python train.py --norm="rmsnorm" --positions="rope" --rope_fraction=1.0 --attn_scale=0.125 --bias="none" --init="trunc" --init_std_qkv=0.033 --grad_clip=2.0 --warmup_steps=488 --schedule="wsd" --train_tokens=165400000 --dataset="wikipedia_en"
MLP neurons of a small language model. Each row is named by its layer, matrix (gate and up: input weights; down: output weights) and neuron, and shows model dimensions 32-127. Each number is 500 + 25 x the weight over its row's rms, rounded and kept within 0 to 999. Numbers have three digits each. A neuron's up and down rows have the sign that makes its largest values positive.
Before each neuron's rows, "raises" lists the tokens whose logits its output raises most directly, leaving later layers aside.

raises: "s", "-", " ", ",", " |"
L5.gate107:473496549458479510501495475509479504461466527509493497506481504474493492480503455471515476496500507490527457502497494504496500449517529523542503477515498520483500493541482512450473491496502489485481500505516469523464491548522504551496502451492540507481509509480493498511525535470517498529
L5.up107:492531512483477522546513486493520505499516474523450489488487497507497491514489437518506494505511511491512525510493457509520524470505523497530511499549475504447551470502503518477443511480490491509476466480459451508493530510465521475444531498495515503498447480510516483499504520468476521539
L5.down107:498538502510554476448429529491488509517527475475474491526462487533496521486482478524494479558464476479495533507500465491480529490488470484470500495473497483526512459508490495554514451527544481529528490498492496531514506505519459465461485500456488509515491524498549487517557491532518484488

raises: " ", "-", "s", " in", ","
L3.gate112:533502548476523526489480516520500528451503563491474477526476546486541506520488519527456521524511508526503514487505483493528474497543490528478498509539524519493521499478523504472507456522521536467426518542522536495479507506472467497553514523535533511497499477508474491488534479504529513534
L3.up112:495503509454520490451467522505541549509534525487496496518463517512513505499415510531456550490485518490478530493473504523507523533532530509483467495511488527447514483489518469508457446506521495491468527494521516524513503493427478480504484544518521496511476481503517520498510445518502514499
L3.down112:490530454468489487493463488513529534548496464469532525477513499562507501500434466506496519490492477474470507502497533504521493537482539501518507511477496510488485520492492468572439506484463515515488490471511483501510498505455516475474467485455477469506486494522517509512483486513481528512

raises: " ", "es", "e", "s", "."
L7.gate240:482525491455471497483531561501470481494473469508519506457526504499466490474486554510492497514469510504490449500553514479528496465498441465480528482528521539524471478498509534470519477508497474546483510527473526515458492487491498508458516491491507489523527482456506500445505509523513459477
L7.up240:513538467453510486456520522510509479505459442521522492495468486489520507521470512481510481532450493477512444513552499513494515479483463469471527472454488558494477487515548526512494467479510488513479542507505511535479551501503496550479505536448494471515530490503539485497512471533488485495
L7.down240:535482430501492467482484467480519528509493508486530493509480509512530514504504481479522462478545518547520515472512517517496514497479536501465505493449499525480532496493488490502463490477528496485537549489559504490557558518515513481510472536457501488481532504510493516543470528507472522498

raises: " |", "s", "e", ",", "ist"
L5.gate248:507515539541497524502482490534502525432509500508503499524523515533500517519507547505466493455495514506436459440503444512493513508525514491523515480547528486548526515500473515476509507526499512517452510519514466522491521469471478498506515502497513542531452502535509474472542523474491466530
L5.up248:501525515526470489521504523504529530448489528501538496493512492568546489468507481489448491499490427481504497495512487473497519499555527522521486484489485487521493536534540472512491523491500533547495508521494503539536498508489511555535508497490537550468507518511485513539501533489519511499
L5.down248:479501490500481486495500523498491520512528476520491475484478497462444498494492506495454471486522485514504491473473466528516517499485510512483481550462496485482508483448499470508437476503512485527443521492519493511518523540472476494482479530487477510534470493541493504511486500511504517516

raises: ".", "s", "t", "1", " "
L9.gate295:477485520474475544529521506474492480494499507502487488513491501501515435516488492488516510527528520504479508511530474517506493498519508505502532486467511530497501517425522508495483520461504512525508455514494548463494466473513518465503568489491486550544516504510530441520504506482469510506
L9.up295:483465478435513497480489492478482491544495468553487479505513469561539504507457480486515533506517514478455512503543471562482512517530488486499538499460467512464495503477511471496486466470525518505535490476521547514535497446521473503505504524457459516523505512522552466521491475517441521513
L9.down295:497494473498560468537455503509495475503487485532501520478524489499450523447461498501504514499479508522469521503524522481503492463510522491483485539508479509515485508507473468485509469520487500513452545459481451499515551481477480525486467480483472443496478505473509493526509497525491487475

raises: " ", "s", "-", " in", ","
L4.gate321:560518515482486528527492498518494455506488480475478518488542528514494481538472511489518486497475506552496487465531502487519494479449516520515525514510484503501484530466520480511528514493510492507511520527529518456475455488542464537484499470520497504528494485491472515450469495509470494442
L4.up321:523502502480465504494493502507507477521495447519460503473530482544475487556440479465519497474455482531516508502537509511514507495442536487509519523481495523484475513505515468520512491458519503555531529491523497506489489487505453510469489490473480469518488507489495531492445506535455506468
L4.down321:491470531517481494466459471478527515521514478515536488525504454542510487530489488485509520504515477467512534514540485493532511496485521480453509547469520498481498522514468463516467497471490517532518531474509441549495535496462504474512523524474464505487525521502493521536485490539492481519

raises: "-", " ", ",", "ing", "e"
L9.gate418:495524483484486489480519447486515463497521519457472504521495503472549488503549466501482477487516582523500530510520500476502483477526509505550497500527475513512451473505478501468532491500518552500471484533536444491510516466502472474501540503514496513499494450535499494488482520489539505514
L9.up418:518507510477516487493508466479525467510518473489486469501503515460534497473470495501453501497522527472492543539469483514500550498528516528517454477506455507502472487534467491497527490493479561496468537497480458494523555486486447472471515525511455491498507497501516532488500499545522501494
L9.down418:526492507501524490504495508499535485525536469539533455481458514487472535453482468505529518526472444467493548495493473506541528489484496490548502508481496511474507514510485499495499460521454543542481550481496499501527527537478491485481499506447510489483500505481470492464508463525485491486

raises: " ", "-", "s", " (", "e"
L6.gate33:467518524456470484460489449500473476557499526485470520517495496531501502519500544472541546497520455523541469474472474532504516531506484529528485534533476519485489476459492471512457487508460535479486488496499459486515544468500464527469488520485508510480464522525498547508496446531485493501
L6.up33:445493538470418516494493479477480498522497508500498518505512519504506447512506509477530497483512468549520462449455472529508487518547507521529520514545492513557500467485492468493489524522466520502480513549462463501485520493531485534464503479509529502491480514484471533526510483518521490516
L6.down33:501491505505541463442481480488473498543486483467512508462503477527481509497456485482523513497532475502485534496536522520494520515465482482486490521467502496410468490496533474516463456496465532495504475496504492493526531496478482501509442528466482500487477567519528511489518430518483513513